MLP neurons of a small language model. Each row is named by its layer, matrix (gate and up: input weights) and neuron, and shows model dimensions 0-95. Each number is 128 + 24 x the weight over its row's rms, rounded and kept within 0 to 255. Numbers have three digits each. A neuron's up and down rows have the sign that makes its largest values positive.
Before each neuron's rows, "fires on" lists the tokens most often at its 100 highest values on Wikipedia text that the model never trained on.

fires on: ":", " every", " |", " each", ",", " one"
L5.gate474:138078103153119163111100125169127126128107146132126135167127155110165102158149149105151081131156086145146173173156141119153138091116088131106139104133113102146079128121124140126096178130094174096143164111157102127123123137125138119151120115110124115119125125134142134172135142084118130141
L5.up474:124104132135082140111087096147096125093150139136136146140121152139143089135116173108136107133119134144137136156149145114198131107094091158097166120146119119122128139117182100140074140126093164099135154124122113148106134122062153123144122129102141124121112121104136148137155150097098143148

fires on: "C", "mb", "7", "Ch", "P", "W"
L3.gate69:131176128105096140118131142134172131127173148110096085084112157117162138122146154124154107136140154181142155087107076161153117147118086116095091139136171170081143172137110129121100150148076115146103162119144114130124136076148125161136173137095111151130136106140135086146137143122102100138
L3.up69:120159151124098128113150144125162133123131144110134075085117192152169123140119169116159146153133119188112165101114067150172131151147116079109081137148163148096178161139098124127118136128096132135130156150151133131119103078135146150145164134126093147115150142128145133136136153105128140116

fires on: " |"
L2.gate310:129152113113115094173126156162094153127144128147136136165169136153124145145142140127071152133157176128091166170103108118167128160101073126138108169129120157135145140152152157161099118145149107103150151109113123172121115175145125104131151131157141183129096179128138115101106150141119120125
L2.up310:165175134111103172146099115111127080124134093160108128149134121145105099114079114144132138125130125159159106118097159145147118155143147103127153143127138102106119113144151128165155126095128158163162149140146151125117112132165099126118160113130183103131092157177118156114105098173109163108

fires on: "s", "er", "ist", "ologist", "maker", "or"
L2.gate109:140135175120097158144139157125149146144117092117114104139134124157110142155146145052095118113139145146126128086167112134130074160132122147135167143162158128136132119133104115103112112166134125115119119149133121111140137134132114136155154109138150146148175119146060105113106103120143136101
L2.up109:136127135123119159138165186136157118135085115115101125137130144151165136187126133098097109102109155113138122145150123096132095138094145117121121114154162099108131129140137117109100128188150130123105098104103118098137145109131112126137146121138130114161152160177080092121112133116138114126

fires on: "."
L2.gate582:116096108100108134101114182131114136128115115125143141140160133157106118111161139131149104159187121115106115127119176114124129109071131125160128117136116129110075088129139127117110127113140136148097129093128132137153106117057081101164117125147147099139118118148119098118162100160087162156
L2.up582:132073113143120093130116123105132137151120086145145159110106111120160143118100145128124085140191103151095172148120133100104129114129138144104135093169104132104137122066110135120111088151164132141112140147117122139165153149153117079137098175139106109156146134163096149134166108130088126099

fires on: " S"
L3.gate270:158114103174147108089123086157151147114109130115074113137127114147132165137084123145123133128111114150157123133156116122098091120149141145125090122122171119140114134077147121167123141122107125169155133118148128139124096169126170109148115134147132109123131136116131125146094116095101183109
L3.up270:154123108165073127127133066152143086126143145088098120114098111137101092141090139125144150141089160106136114127143095104136081138125177162144126124159156158113086107103151102107140146105123113157152113160151127134152102154119132134130124112136137123123143147110162139158095134070114141103

fires on: " Japanese", " American", " =", "American"
L3.gate441:097107129107101144130132152118161142134139153119136157128097104175093149081129134144115118109089098123178157083115157095167123101108144124092149159132103153117113136146125096153082118132138115130115109166112114116126124077134126134126153117193129170142139101134111161108146145130169158107
L3.up441:131108132136114135145172098125133121151133146117141125112115093119090122133123129105124165096118175125181120126103090090087109127111161110135132087126115099096126129116088120142140131141099109108112120158098150130140128119150115087140174055148122163118130084180117171109091127123151148112

fires on: " Japanese", " American", "N", "American", " British", " a"
L3.gate320:097104111080101179092133134092124122126128111152145145165136106138119145115168097088112109129126146145104119118072158107127159116115134132094097169128132143146119148152170108175116103132152141106116138117125114103101105124139104137116143078133102191119165091150177112078129149106153124121
L3.up320:148153176118152146118172139142095136134138140174118151157174147100119108136102124100132124142153114111131117132141140100131130122106140158084137131138103109162153134194146082171112117122128105150112112069127111079101123062130106106111127089142118145115108136166133149068130139087163095113

fires on: " or", " and", " of", "st"
L5.gate99:113124126126097168148110129121171100141112167142147128124118151144116124113136109152138103093191135130164104155136143108107106132130162147126078167110135126186098124158112161166146091140132134125098148147108135143157095122135149126110121144105171098131113094053130114127169091148113151089
L5.up99:136138142126078110116095110123093097134132135108128115084132134171140113143155153097159139120109155107094113121133098142112127135153160112152131163114127151138142122089095165165166104139121113128130148131159132086110144090179129099130109149129178148094136165090083119097120114144144133158

fires on: "e", "st", "t", "d", "ol", "ic"
L5.gate240:116149163077124128163141125140088089231142159136125136098154116167158169134125121136103124130143085178135108138124116174131167146136160130115140113131154159123138113143112174170077111137129120123175108148150148112145099117124123104132101116120113120126135132106130134127125158168097108135
L5.up240:134141145110160116106131078119150103100117143152130139120130160112123122136130118119102156122136119171089147110141087124143119122129127143123095129173138110161080125135184119186136104141100133142137122116128133128145130114119090115114105146128152179132107122097095123151149129167139114148

fires on: "t", "st", "ci", "tur", "mber", "ro"
L5.gate397:111152115091204151142109134095134106113137136129110138096146105118151145133111119153115178098043120094138153160162153129134121106122128144136161155105146151120144094099098175139111118135123154099106086140148119108136137118150112088116103133171120140152091154113142129137113141151161138142
L5.up397:124107136067131137122146151119113144098121160107151144132118135083121157146139118100109122118117151087156140131103116089155118110128148124156120144071103083151120097120117118095086146140133145081146107128200162088158140147141141112112105110142123118155100151135128144110160124133152107164

fires on: "=="
L2.gate481:164134157137133138136157150105130110112096112196098130120133150131107168113109117153114102118163128129090076155112134116087150092136118127094153124152116129133164156137130120140136141095138102128138131114141130125140136139125133127091174120126125151104087066148083128115140152124121106105
L2.up481:139157172156152169087161111112112093152095129099106118101139126130120105148109119158154123106125102156121115137087124160150140147125092149085103171122149104157143144131125137128154119103133123100153124144138161110152111134116126145108120126147171151162041121122109174116133138085144135111

fires on: " re", ",", ".", " inter", ":", " Inter"
L3.gate99:103145079078178121087081116091118142105109141126100134107137078145132140091114138150117119108144109083107132115112132133135147095091080116110075124116116081134149159126146119092148128144102133099088138165119095135116146140144152124167106136158161154154138107080079121106117154136111130111
L3.up99:147155099045130162114089114100105115104106155152103145124123106155112162095138141135115127138185119138099116121143100127164154079145081127107113131147117129114114146147158169113114120135138134117126135140139103140131141120140104160139116138137170105150119165086113138154111180116120171101

fires on: "-", ".", " |"
L2.gate90:106146145123151112159152135163135122125150125155150093104134165135094160151129114136157139142149131104119148163082110121086167099148096119077110133108100122088134157108134119165154149128140088105150128106122148196156115094146121157120140093139158131116097170113108105075085186142109156108
L2.up90:141163091142121152150147093120095118107149038134089110134182141088119137110103111140109128147117138138116120140109091137114138127060098095144104159138104135112092136113144066136181124140156159159148117131127136163164126098136135120111154132162142158152120116139126139161080178128102132106

fires on: "va", "vo", " professional", " Cruz", "illo"
L2.gate391:129151137105120127146153138122164116104140130151109109092114181098112098127134180129116136115133148172109087118114119127117112125114109135151110123130122141118116142136109123107144111144111101093157097124111107115159164093087098067162122126134117117116141145133160112107170114105165185146
L2.up391:180105181106124150153130150112198105113181151133148092113143129080152126123134151125113122151114141139124092078091119131133114074117112114140105144167115118121115114121099086107165120127097124115147124131111093092130129111147098102157120091171125116118140132127186103126167110087176151145

fires on: " and", "s", " or", " of", ","
L5.gate365:129104161125144140107089113152159123136112127114135139103127142136149128115149156150141138137139128101125137145102144088104149105139155144138110175134117151137117128116112103098116173132128137124101151170138090119123147119090133140158164181150101125106115104156087095104160123124134137159
L5.up365:169117125184170133154105153130183117159091158107136114144158133142119107154139126107102159155135145126129136139145137110115118108112123111139153088097144124109132112119136127093130103169103131146143120089135163148163165141141127112102122102131145099104104125130159146162094093148147135185

fires on: " the", " since", " and", " of", " to"
L3.gate70:116143098118160142111110142111110143134167152194121110117143157130164130100140112107126142107131154140101100152142121120093160065151115143103102146150107141147134105150110153159136140151090153131111146089122148076103137084137141136138119149124144123142101105101156122140125146105149128133
L3.up70:117145138118117135119132150091109094155160149128082124085132146132120123138131104124113141091104105129129082150142114151110137124091118116142140088147099142121129095169115151111122126108082115147099112131119095067094152120153134116147172163138140148129158101161048156128127153122190137105

fires on: ","
L2.gate224:149134110145167123147127158193100166119100143121117141171159138157142148125147139158122130113144153143129169124153114102073133127135135118101065112143170201111137163085129125116154137145150147134162154100145162139083066107104105121126114161140113128122132131164108118119092142104127140140
L2.up224:177137133133181128128138154151084137100091151114130137143160151151149138124131153152129104143122175152140165107135116104087173123138170148086094111146161169129161155103135114114176110139136142165180154095156141125080067112127133143103137133132112157122140119155136126113101158100149143148

fires on: ".", " |", ":"
L2.gate276:067113151129135149095098134162125153121145107161117177130136136122106159126152170143090157159121187140140160123118107102133154147117081104127132141128138105133124143092170078156150123138110119110132135155115168161149087160129099075119118101129144161153103167118150097070105155133156143095
L2.up276:110107123102132128072155140088104104149141066112158086110153166085133157141089114119119124140132135198126133123133135157134129124103107117128149145141127127124155151084114112110119169102143100127143125131103165114113153139154143158106126116163122175150115136117125124157102125127124140119

fires on: "===", "====", "ly", " the"
L3.gate336:094094094145108169097122108119142137130131116159098093152134126122124076148136092161130092117090168116148148122105111107176111130111129127127117106123184148150115129123123121093139149095111174111109163105131152127102143081122115150139136128133161166129103178096139104191140119127147136132
L3.up336:131099132143140143102119128111164100127107132151124117116152119152101108115126131111147158112106143135152127141119098091149091104130123123140147132117166139162097141134127138096151134077130156138160071136102154140132151108123129098139141101157172089146136188126154151151153149137119131150

fires on: "=="
L3.gate215:131134114162166116109137149093130095091080073140129146143152153120148145147157094105184130138175096150079106146098146148105109094152116111094154089148155113108143094121090099128160096124146135143126119125136124107105141091120125099106147107085142141103106127175112160147151112149113100153
L3.up215:157121133129135198145157129127103102080162133148121151086078169154130131144137089110166139147133151132095081154103151128134130104146179156150160100166112179166144181125134145138106138161139137165114133175104131103117127133163164143081183118164112131112108160166115140140141156167127143106

fires on: "n", "h", "m", "ch", "s"
L5.gate327:128116112117095077133069164158139092141125134146167132120103113140106138151126112164143102158127134128140121091145123135087106148142139110056143119119154119130129101115133173159116147082162165101139089135115098123122114108096120116108113138119162084132135155112105110135118108141130158117
L5.up327:152105112105150092094087158167115115138162175129189099136080070162104110122108106084162133148126111113143144134134148126120147165079166101109133118151130120105138133135118123138138129088159164106137103180093135173106116135095163145127106120098138109108143148111116110153116158140169113065

fires on: "s", " as"
L5.gate199:130145112127074137120184157165083115122104126129182104109155125098129139107152125122138133111142083141119153127133128119093162071151100121112133126160121146144172100140118115180172121136158102100128114161091113143119122102109103127142180080095142125127161150135091124119080143135114155138
L5.up199:102150124133174147120107151153137173122147118129183165108142101137142142117112139152137149133128132115150099146109142121075087155104177080110127166150107151127070100160129165168145118113186159113168129151112095121146139196139129157108141150125124119152104154134125122141111107126134112131

fires on: "0", "mb", "ric", "ly", " by", "Ch"
L2.gate536:154158130125119106120178124086112160158126120062105157152109121169181136088125136096091140107147140122123162124125144144128106145115097135152194171131162154102156136150124136097136147135111134135155163120109124147122121162143087105115149095131089145127121135126101088116159149157143114149
L2.up536:148139116112091102145127085097139149097078138115136116111153137090155141087124154116160131113141091152084134124143112158120132118158135119113132083126156128154120134128148127134114146109101085090155149128134149128163109127157105083158154140089149118112164123145136116121138121083087157163

fires on: "ing", "ed", "ic", "pos", "is", "s"
L5.gate172:110141155124166165114133127139138124081118106112149104134181096139136136133105108094175148133154084126116164139118139097141160094171098137094118125110121128155125100140103131088132159139172121173132162116116143139100097135142103127159169084134125083136145126093083100165123116094121145118
L5.up172:138157108121128117113115152138155150094179147149162053095127119128115142163167130085114136124115154167132076150160111136075102128073126113137136102106163125137132151122133129103106152148138161140116128143137136174125132130130101144113124090156066119123125102138129120152111110138110172152

fires on: "is", " As", "as"
L2.gate204:140156118164152173140089133143116111125125143139112111090150099114138144135137120105110113162108113172118111161088149143149107117182142131104161125143152090135140105071113116113140111121158106152105167093088118147132087147117111146160151134140155104127086098101082121171116057130124124139
L2.up204:109169114189128143170112137152103133123100155120121107109146113136122092124133116096118098151114133141116124146104161133144120136181148122136149083156157145146162114115130125144159121142164095152115174102100123186134096131135130132145154091145125113127064116116111136167134117110143136146

fires on: " Fi", " return", "fi", "5", " years", "4"
L3.gate552:124112124088115147134092126142113080164139154119130124137140137128124086143103100128104146135097120145079131133126111153112121132147106132088136142162137133139103169149123141157120154108158103122134078110141139108115149135125152118121127091089132128116089104097189110124123106081155201113
L3.up552:138118142125126137110095129103095127172105141180103141158095154113119124142076128147103098111081099093163140155163107104091126146141140095094136175125100132159133137144122143133118123127138108117161096143139116110132160168154140173132126126111125142169120148124141142174125131143110134129

fires on: "s"
L2.gate257:171141099141086154112124174126086106112099146130125079135079099096134129152078111094182124149125094108155133148093121150116149107136144106103118154145101111101173140138132105137105163105099107111129081122125101119169105111115132136115151179159121100097108176119117113147135144140090158129
L2.up257:135120099167128161129117157152130162128086081161120132098166152112143117099130105111137105111120122112133120144145110074124156096124126112148134120127129173131117142123108156148129120132114128148154125153094136146117125107164127163138145111135083118120150141100120117140089081122153142135

fires on: "n", "c", "r", "br", "tri"
L5.gate137:175150071100147127105118138107101122115109115087122129138109119131119143100122137134154135080125121063072110111124156089171174151171120105112132141134108116129145098117134170118108180148112149129157103108126088129128131072123159141179089149107132122143121091139101167091114142110120076107
L5.up137:153147110086108144072079133163143144112111107110135113133108123124131130089109126098116139140142130070088071111150137112197169114122134111127103110113098104096132090142134135102113142168140123138128097150148120120139121093101134099183080123114155087171124133141120170081119152119100089113

fires on: "s"
L2.gate492:123124081128140158156115108139133110082114127114161140059120143117132116095111145099147120117148128125106155113126127152181156088105121112105089133100088126157164166099146133161146132127157116098161119118122157153159150074098102132117144123146087120127100142100140127171094148126088136182
L2.up492:124138117129153147142131176126122132126145140138127109146161137102139168161108174118145120105098116092165115155124085106091152115133171102141145100131178174089102139083128146145100134112138117148121096129131083117127068119153157136088158136092119104131137125185129130094171109130133122139

fires on: "r", "or", "er", "der", "ol", "ster"
L5.gate509:139144164128100149091111132110119134117131143141147109108112126138094106158159098102159146109129122142088117147169128118120145150092130126156139145108136119123132145177140144085073099137093104132079113094162158097124171162127156092154133110139125123127165122157119086116132110123122121111
L5.up509:122110156132172121148147145101124137134095148155112110114135126129116126149137107116149130143098097150140106141142132136095118128101120129109118146124066143124110124151145103074096099102141105123082155127120113068122129135150124130109125137143155068170117138127095199142110094102117106120

fires on: "ly", " than", "ally", "ically", " being", " be"
L2.gate209:134144140161164129077151138149127113127130138090090083113108171130105112094122137141121119111113127121117120166159125103154104125118096142178157158125105108139130109129133138116155082116170105133097136129160120132136152172094127135125098145149129096118146144151140115132094147119126150122
L2.up209:094115113136147110105108124108136140134118105119137121136150173103153159124120103150087139141134181162120109171153116086147115126141084108118096111130133145135134128107142092102121124116156170108099137103162129137109126149137126105108097133192151111110121156114094094140158141103117149145

fires on: "6", "9", "2", "4", "5"
L5.gate596:161114113136114131103111098100152105081136124125104121145133138132139098148142124142080150132153138159093133134144136080124124116146144138137139133103127183079165155139105128129112148066126114082144127117135170145115159130140142101108116105109114138130084130157157084104117108154133126105
L5.up596:159152108108130143138116157130148144164142091124170146148110142125144161130167179108125154130132181138124127154149104082107075108146132110106131196137127105142156106140131110167149155154124165091148108095078131121133132111126144160113097155140143147150076182134100105161130078167138102118

fires on: "th", "h", "st", "n", "d", "ol"
L5.gate543:147132130104143122114145116119138157132151150111128127098116159132145113126112115137150108159133105161166101133105138101089159139158143117187157165131118151169170108120101180163107150137089146098123119138144173111097109111123125111136087110141131093077144115125080125145086159160136108103
L5.up543:152167150077137149116146100138139110120159097124162086095096177113109143132118114127145139135130123092120072088147105140104111134114145141134134109153129123160106140106148134184128147120105136115119123140155137151135137108091123135128110118078167132117173161082120141143087118179146117110

fires on: "s", "y", " as"
L5.gate271:101120108139129138119160160159123115125143138125138180167111126122111137163114105107170119085125154113107076126119137146120113124098133125145095123128187130139112167082138117165155139133146143191116110123125137150085117126123116114104118105139138134184107159182136129164106139095091123150
L5.up271:115154125111131153124180124134123108143157145161104158149079141124114154136083170131118147141108153067137116128142101116083131181156151119142115094135126138143074130149120147143127130117123115120135097126131102114103134108118121106076164074142096140115109148151129161140126148114152148097

fires on: "K", " beginning", " she", ".", "mb", "Ch"
L2.gate441:100096165103118100119118100140137136101164092137127101161092167151106108119093164137175145159160124131148141108105156102120105161092114074098097127160114133097161114118162139106096115121146114162190143171128127164157142133146144122138126145117140091118131114112160099094094149151099145137
L2.up441:116124169129089103094173094135139104118166077122137094125132134125155119114148143117133134117146142144140085117095145097103115165115081118129154172144147134099139144087113118103125101110170152161172120153133135155157135122076112097111168127144128095129102100107145120140085132127127126105

fires on: " of"
L2.gate546:144099120101116129176197109117112092125124158130163165136142151123132120157144138127147120169125116131120151113150117117129090123139096132166124111122153140146129135184088170132088130105142132110119119115141145177136117147091123127116121137146125176141084104130158091127115185132126134133
L2.up546:113118155125109144080066113129129130140156105122134104150116105109123154061086118109126133139127082130143106077113149145159149120132134143174155115129101126114121161093148138124085139106083147154115133132117111114086128122152146134142150098114123063123169092083133113119140117083114101137

fires on: " San", ".", " inter", " Inter", ":", " semi"
L2.gate399:060143184155108143086114130131144153147132126136069121115139117105123137141102122154106155138136157159119103121179129140168166109142098110095110117115118111151116167133145120116115111122115141126106159152132160170156112135129099113166089120129131148133146121092133119090151121123123191105
L2.up399:143149148096144150089164133141140142135094140103142165145201159120177115121091134142144124112164146159103121125117064148108140140134125112130124128175125159095156160070119117126146114120102122178101104126128173129137118096122106151137132114129115136141102137106109139150128112098118150144

fires on: ".", ",", " years", "ie", " orchestra", " piano"
L2.gate595:123130147166129149133129153087082087165129127124096109110162101109106117094153106114133131143090117092138169130147151107193091140114088136141161141169141112152088119182105123102130123142101129120160126165150083118119118130136117114136150135151112148089139107118141094133152144162128162139
L2.up595:149169153102111122106119131101083079124114073150071141143124118159117075175125115124128139099118165136114138142147150141126116097114119126140122125136139080121134120157115127110119135147137125107133112140103072156095162176124136142165112111143125114082111100162085078148148178153165130113

fires on: " After", "Early", " before", "Career", "After", " after"
L3.gate330:099124109135136167146096183174128131177105115144123130116114141139143162156153120145107115167130125139123139112129121131102079142142101098100100112070162138123133190143142127142133152122154119106148137171128088116150112104164131132116085114145132111115106100076125111095125147103136120125
L3.up330:141053140120138106132157109146130187155088129092141076144130134145164194107147143157116098134132125150120109138143152129135103145066106125085131166086095133158137121150126115121113155119111109165121100139111109110143108149135117135162143144113109154152115118131090133084141146136120124137

fires on: ","
L2.gate342:166123156101168136118138142165082098130117122130137150162120150155121135121132141163133095122140105134071192133151123087090128141110128123058147136133108142150142108148152164129159085152104142117161110145115112151141140142110130119071116114114102140148127173110142123101094104119125136131
L2.up342:136118156100138102136200089133087110112140148148162164160136116144114150120108128147145126168159112159172138114105129125112132165104166141101121139112120118106139105140144141182174079138136173128179112110187111089157104115109103116119147145168117128118106124149139126114141161105104086126

fires on: " of", " |", "ve", "bel", "re"
L5.gate438:123104092089112117141120096113192121103140145148146146135148147147136111129080131085130168141110126084151146143122111123146120133186130096121100114140151140169134171180122140149100148126120195150101075147148083151148141145126161127153101112144144102137086076141143104129127120160161081144
L5.up438:142111099117102116113130083072125126074117126122170103139087121166112080106130105146143119119098104134117117144136116120115104138163087156151170170140165137139113120124115119127140135109144155115094133153139044106147088128167125118157111134123138117121150091066114101165102140130147083151

fires on: " is", " or", " are", " was", " and", "-"
L5.gate475:174122161084080123130081140084090125113119188063106088131095122116136139121163130139104128134126112096128151101149125148137130098173056109115151141131107175122107129120130111154140108115157129157166129122114151121068134155160124129107121138131131133094110120131150122113130123120158088166
L5.up475:167170132121132139129099124135127144138108145065054155107122140140110108138162133106119114148129141119133104137154071115137088174155102121140142173087114148135121109179114145159117143147146175096119131144143124136134114121133114129078128144131167089120118123141131116082135121138165110126

fires on: "ent", "est", " of", "cent", "ant", " Most"
L2.gate44:135125100131169104112105146132168113138112126114144171101131104114134131133075137106129153138110141128077179126136152126122071139183160138091139179157138120174140117092101127151160136141110161152087118135090121110104143080131117083107128139173148110132147137099115117112108172126160112131
L2.up44:132139091111127163103148149122143106159123146124133103106108092177111126150145117115117108108153140151118165148121128147175102119101121120125101169087126138209140120132126127111114116115162149110122103125117112135136124057132167076108151135168130158119145147112127164097130204135157129163

fires on: "ed", ",", "s", "d", "ing", ":"
L5.gate516:141103127101116154112178140114149099153091125133136141123136145159112092092137073135090078119146066096160165128136122146105124112101106136120126125155134117106063087131137120112137086111128148099147105136165130162101134126134136125110110099167105093097150152143127134106118082138104165142
L5.up516:116122104128134129102186152093151123147092147143135150135133149127084121090086115101082103127179154071143151093114160158117137097130119142147107114149161140122106119145134104113141101124125165100146153125178111118144109119120141132131122114160116093145146149108137162119114091152126139150

fires on: "de", " and", "sh", "ly", "war", " to"
L5.gate188:095103134123091103121134122104142158111133126171092163088137100165106140131130136129096085090082130174146156144154132092159102127158123134118164159144140128155092082167129084125101142102153174130140157151169107158147139147136120066164149153173097128145072139164117143131149090114125138139
L5.up188:143144129138151123150102139141117163116122123132088140134147152145149139175173145117112121146111075090161118100187123127114121134095091155125145140147171136146157094120105121153139137113108069098118184151115123142138157134127117135118120133149144145150146097185101172143136139132136137119

fires on: " and", " as", "American", ","
L5.gate95:154177159131081159092138101142136145118127111109086137121115113125073122156118117159117124147095128126149128151142167125105085091131116122124139142128144138154173107103115131109146138121157126115097135111155159145136129091141111109139126153144157172115136095174122122100118109105143120094
L5.up95:122152122170096175143118119121160128142127176110145099091138132152075168151149109107082094115091130145154143124134123136115098113088141113113138150118159161184081130118105152111151138123103174138094128120120124117151108115163107110134095131124120109128101132171105108087134093144160151103

fires on: ".", ",", " at", " from", "ly", " Dur"
L5.gate335:141141159107117097120133140164110127131111131138098162143169096101110133128078146080115081172097092128123094126118134127173123127142122107139141100140175095131097144113090107103108147134137109114156146149132114143100119149154068102172145135176138131080118092156133119133170135059136142111
L5.up335:144114113132173107162130134113122180121146128193098104108148169127044107143109139123118095109123141099134139116116096155120145180146122142110130162107161138174140100164132134151084120138164147157126102135141097130135163141148133121117116159167138085125075144125082112108127193138087134134

fires on: "e", " to", "a"
L3.gate540:086106106145106150131160103119106125100157132156135138061138142128148127109120121117113161114109118155126120140122088101131134123139165104097139145104111108145155152149091102120141140112128086166142094121180146151151091113135139126107125140098100164120118121094125121114076175098139132159
L3.up540:113123129137133134142129134141123121101142146130170047137130160123164139066126116153091179103160106104132128126098141118137149165170114116158115125121153179097181124104143117120125146122167122091106132120143167184115084122098134171091114148100090142129094134143125152121097106087132148112

fires on: "s", " S"
L5.gate16:135100146127157131101133135124130077141117152142108141103089141116121100127122175090138120119119148110128118121133126091121088121123160141146143111147144150110076127097133123127183156120128175165131154118126086126139137139070117121127166155125098118122100105157156109099110145118144175180
L5.up16:134112102116086150117124134156144160104112113144093149152120071114146119117137114124124116153098152080137139148110110118063141112107139095186108118146171130114091101097151143147140130102150167136122104145141089129155122120106151076126148096141140111146145155152149149135077135117143128144

fires on: ",", "d", "),", "ed", " as"
L5.gate357:138123136114136170072141153108178118110082109108077090106147131124129158151134161167125136105126134124101111168111137109119081139146090132137173168089130107164057154135137155103115147113127145122143135103158137170127133136130164107165145152105128156127103073161156110138106146102101117169
L5.up357:137131144115129175117064075159078154132134133089167113103151133129116168145145166148129126146097131152129094163140118130132152140140116106161123149146139135134095152118138129114147161162129173128139102181141134155109079146138139122126140147091177121103128147168121175127100135119109110146

fires on: "S", ",", ":", "f", " million"
L3.gate570:126165079104123127136118147163096107160094118095095135174117109084147139100117147109122125149163123111140161131153117138093132098127103149125092129143107142155112170172112130114074131082108117109134152097134125126107130185145130134127164120134093149143128131155084149157115132148081179162
L3.up570:117158117103097135133148109096075145103136144152117135154102106115140119081127154104123131151131133107155128120113151151134108126141141106157118118130151128144122105115151106085122161103123154138125124146144134173122100126164168132149140122098110136118110109106128128139117126131071114157

fires on: "ly", " not", " generally"
L5.gate96:135152140107107140100118136123096174127126150175121109135145187115094096159144110141142104105098129164138184151147145105137074126094102149146108118121147139139096121143103113108138185148196123134106153158149110128112145129143109064162132111134119119120131127134083108134075120149145129110
L5.up96:118140149140129117130137128104113162106117163166108106120159182124080108123141106143105113116082121161149180124120126113165080091130112137132139116114162130136115152184130095152113158138172101144101117134083129138108103095149101083140133114177133136118125124098078130121104130095148133123

fires on: "as", "As", " such", " As", " is", "fo"
L5.gate219:132173165147148135109103120078115130087118168124115105115145072114082152100111143112135108105132109152132122113112138131149104091115106137154132099169149159116156113104125133131123127117147143115090153082163080145154129146126105127098127118130122134101120116129101156140113091146087138177
L5.up219:132155174132128111098170123125132112093084153119162110121133096141141155166106141171124090133137142131127150146078181142131128141129111128133088103121184152127109117107087134134161114142141098083113091124108126156129155154115108134092136158110113191142099122143128122099133110168098109108

fires on: " after", " After", " before", "After"
L3.gate159:115125124133118154118124103110145116117123121115131145136069171088146141137171101129095127158119134161141094121144107148094121164083108138115100139127081151068105122131132149083133169128112116127099129121108115128137143130081122117137153082132100147090117103093070124134114132135171137123
L3.up159:126100112135101110153113137155142178140087116091144119143089162112120154120145123108086133141134083172133094103149125145103150136101100133123114130120122159079110147148115154123121185143115138142137103107108134129116134128093141098134150105120119150107119114089063139133128139121127140160

fires on: "."
L2.gate176:108132110102124124123129125110168162152111075141121120118087092143095163134149163129109173095144114113156114129107123146128117150088128087100141112121078148116115144119091147102155133123176133155142101085116116187126111084095113111146116115133167139153139121110073134122139115101131150130
L2.up176:164127100126127134140088136067121130160140119152129149132110118144116158090113133117085118100163148099093149128140158114138176108157150107105145142130122147073150093120144145108114145121104120131141087136114129087115164158121081170109127161117122081171103144117106151126125131089132163146

fires on: "e", "a", "it", " following", "ra"
L5.gate594:145133115130114145135211157118113111165159139174114151120151186191103139134131120085114122116131112136102128108145107153131144099125127122118106095173075153117141144185127089120152142108137129138116133117136064104120122123112145098108131137099132163081108133103165131152082144151109103130
L5.up594:063110116140151102143123164129148129136125118098132110095143122122157139144158209170083164103115125123124146170114182156149123124136118131120126130163115146084088105146137084109108130134109181153125104138088133170113125152106116160097113154117096134113145139118149127135112099076111116126